From a checkpoint of a small transformer trained on Wikipedia.
Size: 8 layers, width 832, 10 heads of 64 (1 for keys and values), MLP 1664 SwiGLU.
Training: a variant of Muon for these matrices, 1260M tokens, 4820 steps.
MLP neurons of a small language model. Each row is named by its layer, matrix (gate and up: input weights) and neuron, and shows model dimensions 224-319. Each number is 200 + 20 x the weight over its row's rms, rounded and kept within 0 to 999. A neuron's up and down rows have the sign that makes its largest values positive.
After each neuron's rows, "fires on" lists the tokens most often at its 100 highest values on Wikipedia text that the model never trained on.

L2.gate1467,221,212,169,146,206,193,202,219,223,223,208,185,185,187,205,211,185,176,195,233,182,225,184,220,234,219,197,213,197,217,195,211,188,233,195,184,185,206,192,244,186,205,209,205,217,188,230,177,196,187,191,190,142,206,234,228,183,196,203,213,225,197,209,218,242,196,225,190,188,214,161,201,236,192,219,189,234,202,155,231,199,193,204,231,215,203,184,218,200,236,179,200,207,228,193,210
L2.up1467,208,217,217,141,205,179,198,208,223,189,193,182,186,187,185,197,178,211,198,217,194,215,178,212,191,189,196,165,188,209,206,168,205,228,204,202,187,197,186,201,195,207,209,216,195,213,205,198,184,203,164,194,203,199,192,239,198,186,173,191,214,199,156,238,236,214,216,207,208,198,184,217,179,240,203,199,259,195,224,198,175,188,219,183,212,224,186,173,191,208,211,243,217,200,231,190
fires on: "===", "\n", " ===", "==", " ====", ")==="

L2.gate735,206,235,210,191,184,183,241,194,195,185,221,194,193,243,224,200,170,173,201,194,188,215,204,203,220,204,228,219,198,207,199,224,234,198,213,225,206,190,203,208,215,220,221,201,180,202,177,211,189,181,167,172,174,207,212,223,222,193,217,223,219,175,169,206,202,230,186,192,216,222,241,232,226,174,216,202,211,214,182,227,212,148,206,203,205,177,198,223,178,195,184,219,186,178,193,179
L2.up735,231,221,224,157,155,188,183,195,225,175,199,223,184,231,230,204,143,209,177,178,178,194,197,206,234,191,236,211,208,218,191,226,197,200,216,209,217,190,227,194,202,218,219,228,196,200,163,228,204,195,155,144,183,219,197,235,186,195,211,204,197,233,174,205,207,202,196,182,210,240,230,218,230,181,191,191,223,220,155,204,223,169,205,224,203,197,179,192,180,211,187,229,193,172,192,169
fires on: " =", "==", " ==", "==="

L2.gate995,225,184,233,217,226,194,210,214,209,213,191,199,203,170,197,220,251,244,202,211,222,189,215,208,188,185,204,255,188,230,223,223,205,192,182,211,198,206,190,215,184,198,195,199,212,243,172,207,211,235,193,162,163,174,208,209,205,191,170,195,150,212,213,199,225,225,211,188,198,206,193,194,186,203,213,227,236,161,229,209,177,182,200,196,200,208,185,216,230,205,180,172,165,187,208,215
L2.up995,200,189,208,183,226,220,213,195,197,193,197,214,168,193,219,176,171,219,197,208,209,198,186,195,188,214,212,223,164,206,210,195,197,190,208,203,183,181,220,179,175,208,224,166,229,238,241,206,183,186,234,152,175,245,185,177,229,184,178,221,209,186,202,193,245,219,219,175,201,184,185,178,203,209,224,183,194,211,205,217,214,177,204,196,211,145,191,221,181,213,219,185,188,183,161,190
fires on: "″", "),", "\n", " /", "N", "°"

L2.gate983,199,182,183,189,185,217,189,185,185,190,224,229,210,228,193,174,231,184,195,210,226,222,207,196,226,205,190,204,198,207,193,204,207,212,204,207,188,230,221,188,177,193,219,224,197,199,206,200,201,236,194,176,217,189,196,246,184,156,183,174,202,196,174,193,201,225,172,198,215,189,210,180,177,206,176,219,191,251,226,212,222,238,207,193,189,210,167,196,214,202,222,214,153,175,200,181
L2.up983,194,190,194,194,193,205,195,239,189,189,229,189,195,200,210,178,179,200,201,189,178,215,189,170,247,198,167,239,198,220,154,197,206,131,224,223,201,212,194,185,245,211,207,216,155,206,227,197,203,187,175,219,215,177,199,206,180,210,184,202,193,223,181,176,211,211,178,213,227,168,183,187,210,191,167,227,218,214,250,205,205,228,244,232,193,174,190,203,196,196,215,207,174,171,187,198
fires on: " also", " only"

L2.gate130,207,217,195,190,225,200,213,238,165,202,181,174,257,227,222,200,184,208,205,199,201,155,202,223,204,160,188,193,204,199,170,187,192,246,191,182,197,214,206,195,165,198,192,250,192,206,206,197,216,180,194,227,180,226,180,209,228,194,206,217,223,185,198,177,183,195,188,203,240,250,181,189,177,149,193,204,196,197,201,208,178,214,172,220,187,190,202,200,178,193,218,233,175,202,174,187
L2.up130,193,233,197,181,187,183,210,213,184,187,214,206,228,225,204,239,196,193,161,165,200,193,249,202,189,195,216,190,197,174,219,204,217,226,218,190,192,183,226,167,179,235,158,210,174,195,172,191,225,195,177,206,199,217,149,216,202,190,183,206,242,190,196,198,175,214,232,179,172,212,180,188,240,205,202,183,223,204,207,190,201,182,155,229,178,208,206,203,200,205,216,207,200,200,219,184
fires on: ".", " Pro", "Pro", " Arch", "-"

L2.gate76,197,201,238,213,169,234,219,188,152,209,218,203,202,171,191,220,189,182,171,212,191,186,207,203,202,162,209,161,165,171,198,175,216,163,203,170,202,216,206,210,188,207,209,245,230,210,193,233,195,164,186,194,159,167,205,197,162,213,213,171,221,218,223,178,172,202,190,201,214,210,220,248,220,242,204,192,202,185,190,171,191,164,220,209,187,182,197,212,220,208,195,194,206,202,195,219
L2.up76,219,175,201,198,174,239,204,199,208,222,190,221,185,203,203,160,194,193,201,192,203,180,213,206,195,141,193,197,197,184,178,184,224,185,214,188,155,200,195,222,220,160,196,194,180,190,190,170,202,180,170,171,171,193,188,207,185,200,176,206,192,209,213,185,227,214,175,195,231,218,224,231,218,207,230,206,222,200,185,178,202,176,227,181,192,208,203,175,213,205,200,186,196,237,204,202
fires on: "x", " Sim", " X", "ax", " Pop"

L2.gate1206,226,169,199,211,184,206,156,156,187,191,217,207,187,241,198,237,187,225,215,202,245,223,186,163,217,186,188,196,205,178,204,173,183,192,206,201,220,208,175,211,197,210,189,197,212,246,216,206,192,186,216,230,173,185,188,203,190,180,206,165,176,185,199,171,172,189,205,219,196,225,223,180,195,201,203,215,220,198,185,188,184,189,209,225,190,212,208,184,204,189,167,222,196,191,205,209
L2.up1206,210,158,209,192,186,162,198,178,162,197,201,191,248,181,178,237,160,235,209,190,160,216,232,205,185,158,238,214,246,236,196,189,181,224,196,158,190,179,190,165,175,245,217,201,223,187,217,190,220,182,215,210,219,183,210,204,188,201,193,188,230,224,210,228,212,206,187,213,204,212,182,201,176,194,208,177,232,196,212,217,192,173,201,210,190,187,211,241,243,182,183,223,185,185,209,195
fires on: "\n", " scored", " scoring"

L2.gate1591,213,197,206,174,191,194,208,204,197,187,230,194,221,238,199,219,242,214,196,205,226,199,248,216,211,203,240,196,204,187,199,219,185,201,207,197,199,188,212,201,169,227,183,242,194,158,172,187,192,171,223,180,186,191,181,187,225,233,183,209,202,176,185,192,235,176,190,219,215,212,197,229,204,189,165,177,246,231,196,171,187,178,208,212,217,208,181,195,214,228,209,218,190,183,229,202
L2.up1591,219,200,223,195,170,206,203,220,226,195,162,225,178,203,174,190,210,243,206,153,202,192,213,224,211,212,202,183,215,194,207,201,225,166,181,187,203,190,190,221,213,228,190,212,194,166,184,223,222,185,228,195,171,222,187,245,185,188,209,214,214,217,216,235,255,181,228,203,207,216,214,180,191,218,201,203,201,213,198,216,191,183,163,196,219,204,163,179,191,223,185,219,200,187,204,204
fires on: " a", " only", " long", "A"

L2.gate1207,203,209,193,200,173,203,197,207,167,186,234,160,183,203,203,198,202,217,218,216,229,196,164,196,213,177,225,191,196,196,185,197,185,172,191,228,208,196,228,215,217,189,193,185,207,196,200,202,187,209,226,209,214,209,176,150,183,180,236,229,184,201,192,178,202,204,213,182,236,213,170,197,184,202,206,169,214,203,174,159,225,197,187,191,182,215,237,240,179,182,170,238,191,216,196,204
L2.up1207,192,191,190,209,160,181,169,217,186,178,228,181,167,220,199,178,201,160,188,172,202,183,178,179,187,166,212,170,165,206,202,207,222,188,194,201,200,175,211,212,179,195,177,201,198,224,188,184,223,192,221,199,241,212,182,192,190,205,210,228,214,194,186,196,203,186,189,171,214,196,192,165,227,178,186,192,209,200,187,219,218,196,187,222,199,196,204,225,201,197,184,185,216,177,203,209
fires on: "\n", " |"

L2.gate600,182,210,179,186,188,231,179,191,198,168,181,172,181,257,225,210,194,180,203,215,223,163,202,231,225,194,196,213,167,156,176,206,195,180,203,188,191,212,182,208,181,201,217,208,246,220,230,165,200,193,172,218,196,195,214,188,200,211,194,203,212,183,191,193,202,188,181,182,195,214,212,179,209,217,227,181,211,230,188,176,188,172,190,186,162,178,205,205,194,169,194,222,190,211,226,215
L2.up600,223,210,188,170,174,196,206,225,211,188,217,203,212,195,204,207,193,206,214,198,210,201,223,205,196,184,208,234,200,181,190,200,155,229,212,172,197,190,221,178,208,217,189,214,225,209,225,170,172,194,180,204,192,215,222,223,200,174,182,196,200,210,190,206,215,192,196,209,198,215,205,174,190,228,211,203,220,231,220,185,194,204,208,192,195,204,191,186,182,193,203,217,183,245,217,194
fires on: "\n"

L2.gate1151,183,168,185,226,178,182,224,208,237,175,191,190,184,170,175,212,209,181,218,195,144,228,215,176,212,162,180,206,196,202,158,231,211,215,210,185,195,196,180,211,230,165,238,195,205,193,222,211,182,193,193,191,186,221,184,212,160,208,186,237,161,224,218,197,190,213,233,190,194,190,184,164,158,201,197,207,228,210,192,208,193,210,161,207,243,184,216,221,199,202,229,248,194,237,196,205
L2.up1151,218,163,208,208,207,209,193,186,193,202,192,195,162,207,182,214,211,182,223,198,196,220,220,223,211,179,212,184,192,187,172,198,206,173,211,227,156,191,210,184,188,184,191,198,227,182,240,216,216,157,201,231,178,184,188,215,190,188,209,208,200,214,179,175,240,209,239,181,167,179,206,193,201,183,159,211,232,219,238,216,197,186,158,186,208,197,198,209,211,177,193,199,190,203,204,197
fires on: " son", " children", " daughter", " child", " brother"

L2.gate1623,178,218,200,186,223,197,199,211,216,158,177,215,209,230,204,199,143,210,173,201,195,221,168,217,203,223,217,174,243,223,184,223,223,188,172,236,194,161,203,171,219,195,193,176,221,206,201,182,209,225,204,204,163,193,200,189,176,221,219,191,160,189,181,190,186,185,199,201,218,218,185,171,200,225,222,204,212,218,173,208,176,219,189,219,254,185,199,213,172,233,199,243,231,173,160,228
L2.up1623,153,170,211,165,176,210,191,207,197,170,200,202,219,216,179,232,185,202,189,164,211,196,203,179,197,195,228,203,174,206,203,167,191,213,203,204,173,201,180,177,232,194,193,216,192,211,185,186,202,208,214,216,189,244,193,202,214,197,201,219,194,170,174,147,203,173,169,165,197,208,194,178,238,160,196,197,190,192,157,220,216,199,199,190,189,201,195,200,213,206,198,209,196,184,169,141
fires on: " |", " well", ";", " one"

L2.gate250,177,214,175,207,199,209,212,202,177,201,202,188,225,200,226,182,177,217,216,210,178,251,173,169,194,187,221,196,203,241,198,203,196,199,209,188,215,223,170,195,219,205,220,220,205,216,170,213,184,236,197,193,201,211,195,191,195,210,209,186,234,196,184,168,218,193,223,182,190,197,196,203,178,194,204,227,175,179,189,206,197,248,195,198,187,198,228,194,179,186,186,243,197,200,166,190
L2.up250,198,233,226,197,211,190,175,216,185,184,222,182,209,210,189,209,123,163,195,196,222,217,211,204,194,192,188,208,199,203,196,179,224,200,225,164,231,185,158,184,204,199,190,206,207,198,180,188,204,202,220,234,172,190,208,181,229,200,192,212,205,217,221,166,185,182,187,188,216,208,197,229,195,220,165,208,225,222,202,216,208,198,216,182,201,202,215,208,204,204,233,253,194,176,197,126
fires on: ".", " video", "-", "um", " documentary", " Green"

L2.gate565,246,200,208,159,205,182,195,172,193,183,216,164,188,194,218,169,209,197,221,186,187,169,212,233,178,207,197,208,171,187,186,175,205,214,193,210,188,186,177,224,250,160,214,209,200,219,176,206,209,182,218,157,187,205,220,195,182,198,210,163,198,201,218,229,164,222,191,203,238,217,195,224,207,193,187,175,200,186,215,231,194,191,204,190,228,163,191,202,163,195,198,170,190,233,191,183
L2.up565,212,188,183,142,189,193,203,207,209,182,191,173,213,193,189,224,182,194,184,210,179,184,178,189,173,176,204,197,179,205,204,175,170,187,233,217,171,193,131,209,192,211,207,202,203,193,208,193,189,155,188,219,206,176,233,196,205,224,194,203,207,215,211,189,196,191,202,208,185,186,193,207,202,145,200,202,207,207,193,199,169,182,229,209,188,212,196,211,226,215,192,179,176,202,174,215
fires on: " Al", " al"

L2.gate493,229,223,187,197,202,222,182,178,226,205,174,216,208,193,213,215,168,194,195,210,193,182,181,185,225,187,192,221,200,207,236,175,181,243,178,228,185,173,225,233,220,204,203,190,236,185,205,168,187,207,194,219,241,219,195,224,187,215,182,244,219,242,216,148,214,201,203,183,235,196,184,194,173,195,186,197,186,206,184,179,205,214,189,225,210,217,216,186,195,234,169,210,172,218,170,237
L2.up493,184,192,201,204,214,219,155,246,196,203,174,218,213,195,223,204,216,157,187,194,200,177,217,174,210,212,203,180,231,210,172,186,168,238,217,219,198,201,171,206,214,178,200,184,182,191,211,230,208,201,182,190,204,202,224,196,201,192,186,168,192,160,202,194,182,205,174,198,159,178,244,203,204,204,201,197,205,168,166,196,199,192,226,208,179,219,190,181,170,197,213,169,180,200,199,220
fires on: " Art", " art", " Gold", "amics", " oil", " technology"

L2.gate241,184,187,222,187,169,221,167,174,180,186,191,192,166,200,184,205,199,163,217,225,193,192,177,190,173,215,201,190,225,220,223,187,180,173,210,168,186,223,207,209,222,219,206,184,196,227,219,216,209,214,199,195,229,213,221,206,187,184,233,182,177,201,194,196,202,182,199,180,237,198,210,192,216,214,208,212,203,208,180,198,164,169,203,177,193,216,209,211,197,189,211,210,182,224,218,217
L2.up241,185,181,191,200,188,180,206,197,174,217,234,193,167,241,211,153,215,177,181,149,199,202,205,172,202,220,205,180,225,195,207,211,180,212,182,181,227,217,211,214,210,226,226,203,215,188,189,200,212,184,185,221,210,200,208,198,181,187,178,207,188,206,214,219,206,184,214,195,192,185,224,191,196,232,209,225,216,246,200,210,234,177,195,221,175,221,167,197,201,201,197,191,190,195,193,201
fires on: "===", " |", "|", "====", "-"

L2.gate758,185,197,173,208,213,207,190,188,179,203,223,211,210,175,201,192,241,184,232,199,187,202,217,176,200,199,198,186,176,202,206,199,208,174,221,207,182,195,224,214,201,204,192,205,206,201,185,226,238,211,178,155,216,181,228,168,187,191,213,197,195,187,184,192,221,193,160,184,222,193,233,179,199,227,208,171,185,246,162,227,198,185,210,212,202,194,189,174,203,161,193,219,216,192,215,220
L2.up758,194,158,210,203,181,214,222,185,182,210,209,242,214,190,197,224,187,192,216,230,215,174,237,153,197,135,195,174,182,199,196,179,212,182,200,193,195,217,177,165,227,195,215,187,213,189,189,211,184,180,209,197,223,212,193,218,212,235,190,197,171,205,191,182,220,161,190,199,210,216,204,201,173,208,202,195,221,219,227,225,231,176,235,172,213,198,220,173,203,201,216,204,218,197,210,189
fires on: " |"

L2.gate1411,219,188,191,176,209,242,209,230,210,197,209,194,176,217,177,168,177,193,167,223,242,239,196,197,213,214,205,152,200,180,179,207,194,197,221,202,191,185,188,217,211,208,227,223,195,208,211,197,238,159,218,236,171,208,203,219,213,231,198,217,180,192,170,193,217,195,215,190,225,224,190,197,201,188,166,215,203,194,197,216,221,182,215,251,220,227,151,228,180,219,189,219,204,218,200,212
L2.up1411,201,207,201,170,199,205,216,190,202,189,197,196,210,225,209,142,177,202,205,199,198,223,204,209,211,165,201,208,221,234,207,234,205,198,213,204,216,200,154,181,159,196,189,185,160,204,200,181,189,187,205,235,171,199,183,175,192,203,210,192,147,203,201,221,198,212,213,209,219,232,203,176,231,180,205,211,212,219,187,222,214,224,173,202,194,190,173,201,214,174,148,192,196,214,235,226
fires on: ".", " season"

L2.gate422,234,204,208,184,192,188,180,233,209,239,231,183,204,228,200,177,226,200,245,233,170,183,198,208,197,223,211,235,212,187,192,193,232,205,163,207,198,216,224,204,229,203,192,217,196,166,183,216,200,193,181,225,177,205,206,179,197,207,193,195,204,199,208,209,212,222,210,214,180,178,203,191,223,185,164,187,234,216,185,199,189,184,172,177,195,224,207,195,217,186,174,194,206,192,213,154
L2.up422,196,214,211,172,213,235,168,213,203,205,224,170,200,189,172,211,196,188,213,194,234,189,203,213,213,190,178,195,210,162,186,214,212,172,165,199,219,209,217,202,193,172,222,220,188,182,188,192,197,184,172,196,231,171,186,203,190,206,194,196,229,210,181,240,191,175,217,212,146,188,217,197,196,198,167,204,236,192,139,182,235,155,187,202,228,183,183,183,219,219,147,211,206,209,240,203
fires on: "A", "'s", "'", " addition", " Exp", " a"

L2.gate1464,186,199,194,193,200,215,196,199,227,235,186,219,177,208,166,228,197,180,158,193,198,200,223,222,238,205,160,225,197,216,223,205,164,177,218,205,187,193,195,186,227,197,162,214,196,216,195,217,198,227,206,233,195,183,161,226,194,217,152,203,214,198,195,221,195,198,212,185,194,218,222,173,183,170,171,217,192,193,176,205,228,192,174,188,207,192,171,220,248,189,198,170,226,188,222,194
L2.up1464,197,210,184,196,208,225,206,206,206,204,178,210,221,204,164,211,181,189,222,172,160,226,176,154,165,208,195,187,226,208,223,165,219,214,173,220,187,183,178,206,164,191,209,215,178,233,203,197,192,200,180,223,180,213,147,212,182,189,189,189,191,207,213,223,186,223,214,194,193,172,181,191,185,210,214,230,217,212,221,206,196,207,175,202,202,217,175,193,201,208,185,173,193,267,217,195
fires on: " women", " John", ".", " Women", " Master", " Associate"

L2.gate535,202,232,199,216,239,215,212,212,168,208,213,223,216,207,191,187,203,181,179,223,227,168,207,228,218,173,168,205,227,201,230,213,197,172,182,216,223,216,201,253,167,194,195,212,208,216,166,206,179,216,210,192,175,245,197,181,227,175,186,246,194,219,228,211,202,195,194,204,231,204,212,185,232,220,258,210,232,223,151,230,191,155,194,194,178,170,159,197,202,206,166,198,175,203,174,205
L2.up535,189,179,165,202,227,217,167,209,196,221,214,207,183,209,209,199,183,188,196,218,183,176,194,231,169,171,199,184,222,214,217,204,221,149,164,180,201,188,229,226,191,219,219,188,210,248,163,211,240,192,206,219,192,242,211,216,205,177,206,200,200,212,231,199,187,202,174,223,229,182,236,171,245,220,206,180,210,232,144,188,208,173,193,217,207,187,188,203,187,226,175,196,190,178,193,211
fires on: "\n"

L2.gate38,183,186,223,188,188,212,172,229,213,208,250,212,216,222,178,201,211,170,210,200,188,187,194,162,238,220,169,189,188,193,218,207,199,205,181,211,188,222,200,226,197,210,204,230,215,195,243,208,195,240,209,205,240,217,167,193,206,218,210,161,179,187,204,180,173,211,190,155,192,201,220,175,203,223,200,200,213,220,206,201,202,203,211,225,216,207,200,210,200,228,208,180,173,184,218,210
L2.up38,207,214,220,197,204,209,194,179,229,175,197,182,195,175,209,223,217,207,176,214,181,222,211,188,196,206,179,231,190,188,180,179,164,210,185,194,207,216,190,191,206,217,201,229,160,242,199,207,190,189,239,247,181,181,199,196,199,205,189,177,168,189,213,244,186,188,175,172,220,221,211,195,198,199,224,230,225,180,194,167,176,203,180,209,232,194,190,202,198,192,190,213,197,195,169,182
fires on: " (", " Grand", " —", " held", "rd"

L2.gate1303,158,218,218,201,193,227,188,199,183,182,208,192,167,191,206,221,197,177,198,174,186,212,205,174,171,221,179,199,199,214,207,184,193,157,220,209,197,183,215,223,188,199,192,216,179,219,194,181,185,200,203,169,213,174,181,162,194,201,206,208,217,229,194,209,204,180,156,178,217,203,193,196,191,222,198,194,255,217,222,222,220,206,215,218,165,206,196,239,170,210,173,218,182,246,213,228
L2.up1303,185,209,177,208,214,210,202,197,191,196,222,204,214,216,237,246,219,215,190,169,171,204,195,179,193,156,218,223,176,189,174,206,225,208,218,167,187,194,211,171,200,177,174,186,181,201,203,237,196,224,205,198,215,217,206,231,174,196,199,188,205,200,209,192,185,211,182,200,201,213,207,159,225,224,234,208,186,183,201,191,190,171,163,207,206,216,224,205,205,223,195,208,205,203,188,194
fires on: " |"

L2.gate1543,192,172,215,223,206,205,231,205,189,173,183,244,210,188,173,222,226,233,199,210,185,224,201,211,229,193,187,172,202,188,201,216,203,193,198,196,212,201,202,215,202,195,251,195,200,215,183,187,200,193,208,242,177,233,193,200,196,204,240,202,174,190,200,216,203,202,181,230,178,161,200,225,182,176,216,185,170,197,191,227,177,188,191,181,154,188,205,183,214,164,223,181,224,191,193,193
L2.up1543,188,187,219,169,197,187,185,218,199,235,183,227,216,209,206,191,210,196,174,241,238,230,208,174,198,211,196,205,198,195,171,180,229,212,219,175,181,186,201,151,194,177,222,215,207,184,217,203,169,177,172,202,201,207,177,208,214,192,191,185,174,212,244,211,211,169,202,187,199,205,192,212,189,209,221,223,193,236,184,210,204,178,224,218,179,171,202,178,228,193,181,212,235,168,193,192
fires on: "==", " −", " •", "-", " ==", " |"

L2.gate1595,198,186,168,219,199,186,243,178,200,175,179,193,211,199,217,215,201,165,207,216,176,201,199,201,195,183,209,190,209,227,200,213,209,168,206,224,207,220,183,191,225,200,197,171,207,164,204,204,187,198,196,194,228,190,184,235,173,205,184,199,187,201,214,241,192,199,229,220,209,195,191,189,213,191,174,186,181,199,196,181,212,207,216,175,190,166,224,210,157,244,188,222,173,202,228,216
L2.up1595,234,217,174,210,200,202,187,218,201,204,172,196,168,186,198,207,202,207,230,178,212,226,164,194,195,177,178,208,203,164,227,182,233,177,221,197,172,215,197,180,196,199,196,199,179,212,197,197,208,172,199,196,185,184,236,222,222,209,200,205,213,204,175,177,200,193,234,196,249,200,207,196,211,217,196,172,198,199,196,206,187,198,205,181,198,204,213,179,223,208,197,206,240,228,189,190
fires on: " brother", " son", " sister", " daughter", " wife", " married"

L2.gate699,201,205,170,208,212,203,219,241,198,202,204,205,202,187,207,197,196,189,170,205,207,174,173,174,179,201,170,216,248,239,209,188,197,187,203,171,199,183,187,201,219,180,193,206,218,214,197,195,189,183,190,201,191,202,183,179,195,213,213,210,208,191,196,181,185,176,175,198,222,235,183,174,155,185,227,221,188,240,209,179,211,209,182,217,208,194,202,204,188,172,194,190,226,229,162,202
L2.up699,223,191,201,205,227,170,197,168,213,184,216,186,202,209,178,167,237,192,202,201,207,190,189,166,177,167,229,177,217,215,215,187,219,163,183,238,222,232,206,184,154,202,185,178,186,226,213,192,216,157,191,203,209,210,202,162,196,204,177,182,220,218,181,195,199,220,177,202,203,205,216,167,208,178,204,201,187,230,172,170,189,231,218,229,223,198,212,224,215,185,232,191,198,188,232,181
fires on: " /", ".", " |", " Her", " Bri", "ay"

L2.gate316,212,205,215,189,195,204,196,174,169,243,179,205,183,221,167,194,228,207,215,201,173,194,199,223,181,179,188,196,164,163,181,175,194,160,201,214,187,196,177,198,204,203,209,220,207,201,204,200,215,204,199,192,180,229,171,240,208,173,189,183,191,216,197,244,224,212,211,170,178,209,197,209,188,208,238,202,200,207,195,170,193,176,194,180,160,219,206,170,227,245,179,217,222,189,213,210
L2.up316,230,201,207,189,189,209,174,210,191,238,184,170,202,192,216,164,229,210,218,197,218,210,207,167,204,229,193,194,188,204,224,206,204,197,184,198,175,214,205,182,226,211,185,175,192,221,212,222,194,211,215,185,205,244,171,218,186,160,146,195,198,207,222,177,190,214,192,207,171,189,207,172,179,177,176,211,223,207,235,198,186,207,209,243,140,238,167,205,222,167,184,229,174,240,216,171
fires on: " or", " these", " women", " that", " the", " either"

L2.gate1204,184,237,213,221,184,210,172,203,209,218,167,193,224,193,181,230,174,204,208,235,201,211,242,188,187,215,170,200,178,171,199,206,193,206,228,214,222,187,231,198,194,204,214,208,203,203,179,188,178,184,177,212,204,223,175,186,209,170,175,203,204,193,218,214,214,164,234,184,208,192,201,197,189,215,217,220,236,214,195,205,158,206,221,196,182,209,216,234,178,184,217,186,200,225,196,192
L2.up1204,215,209,198,196,204,206,229,209,225,180,171,183,174,192,222,193,241,181,201,196,178,219,196,193,208,213,215,222,188,188,196,235,193,194,202,198,206,211,185,233,168,207,158,198,200,202,172,180,174,196,177,230,188,240,223,203,211,181,180,220,180,233,202,226,235,225,183,181,197,193,197,186,184,188,228,165,209,196,155,160,189,218,194,183,199,214,186,217,217,189,189,223,184,188,211,214
fires on: "s", " such", " kg", " m"

L2.gate783,215,199,198,185,197,202,198,180,197,179,167,196,196,228,202,199,211,209,184,167,175,194,169,211,216,230,226,170,192,186,214,214,192,178,195,235,170,196,182,169,208,207,204,221,175,192,249,181,202,208,176,218,163,202,193,184,184,220,188,186,173,146,195,174,182,189,152,207,208,180,227,200,178,233,223,187,174,216,210,237,184,172,178,149,191,224,201,230,215,195,183,235,177,219,235,186
L2.up783,231,211,206,222,182,214,159,216,205,217,194,219,204,172,189,218,178,223,221,201,199,182,227,204,198,201,185,208,148,253,203,191,165,199,221,228,198,178,175,182,208,183,203,205,188,196,191,188,208,194,194,205,187,193,250,185,191,213,192,195,210,240,200,202,219,216,196,220,186,245,214,188,210,213,178,199,191,187,212,203,223,184,205,192,220,196,220,183,219,182,205,176,218,250,214,199
fires on: "ap", "r", " tr", "ed", " Tr"

L2.gate281,214,228,170,204,210,197,193,185,220,214,176,174,184,243,244,194,170,176,196,181,205,187,209,218,193,164,203,238,217,192,185,226,188,200,225,229,175,228,220,193,221,200,198,209,178,236,201,219,198,163,186,200,206,211,189,173,203,187,187,231,197,190,211,242,203,191,160,212,215,211,195,207,195,191,203,209,170,159,224,199,222,181,214,182,214,180,189,211,209,218,187,219,219,177,225,182
L2.up281,199,185,178,243,193,168,194,176,203,213,209,190,178,249,266,175,171,165,200,159,203,202,209,206,224,173,207,197,245,195,224,205,179,209,192,197,199,233,196,209,208,183,194,194,183,221,196,221,166,214,196,200,208,210,195,181,177,200,198,207,172,209,193,226,190,213,173,226,215,188,214,207,198,202,205,194,175,165,194,216,208,192,176,215,207,193,193,222,212,225,192,229,212,193,209,210
fires on: "\n", "==", " =="

L2.gate658,178,191,199,186,222,197,223,173,165,217,183,199,227,220,216,173,196,182,190,220,188,217,194,222,220,191,208,225,190,192,222,227,218,186,219,206,173,196,185,188,181,207,199,207,171,218,194,239,223,189,179,184,198,208,204,210,174,168,197,192,168,198,202,234,205,176,171,211,219,224,199,176,221,225,197,154,226,229,200,187,219,205,215,186,227,198,201,166,182,192,192,183,207,197,181,227
L2.up658,204,224,176,194,216,233,213,201,164,181,170,216,198,205,190,217,184,188,184,212,203,184,209,150,198,207,211,185,185,153,195,204,196,208,191,191,184,233,209,160,217,207,211,225,151,228,180,174,234,196,225,192,185,227,204,230,199,219,183,186,226,187,205,214,209,198,178,188,217,208,203,209,206,216,220,221,195,227,181,211,198,211,216,201,206,188,232,190,229,166,206,179,191,223,206,171
fires on: ".", ".\"", "\".", ").", ".”", " |"

L2.gate1435,190,180,209,153,176,211,208,205,217,171,177,226,207,203,181,184,188,210,206,234,191,210,217,180,194,188,161,177,169,179,216,174,196,168,192,233,221,167,205,232,180,216,231,227,191,182,211,215,206,240,195,219,223,174,174,193,224,212,186,212,192,195,176,221,191,210,191,209,192,218,212,186,184,165,190,214,211,203,211,202,190,236,185,163,195,192,213,177,226,157,223,188,214,157,176,210
L2.up1435,244,216,219,218,229,167,219,248,231,223,201,206,204,197,194,196,177,206,200,188,191,191,223,216,204,164,187,217,226,203,227,195,224,178,184,200,177,198,217,225,228,186,159,207,209,220,170,227,197,175,196,229,201,181,176,207,209,198,168,185,166,207,221,214,214,182,160,192,175,224,201,185,172,185,201,177,225,204,186,187,179,204,210,192,202,185,158,218,212,182,186,243,210,190,184,171
fires on: " K", " L", " W"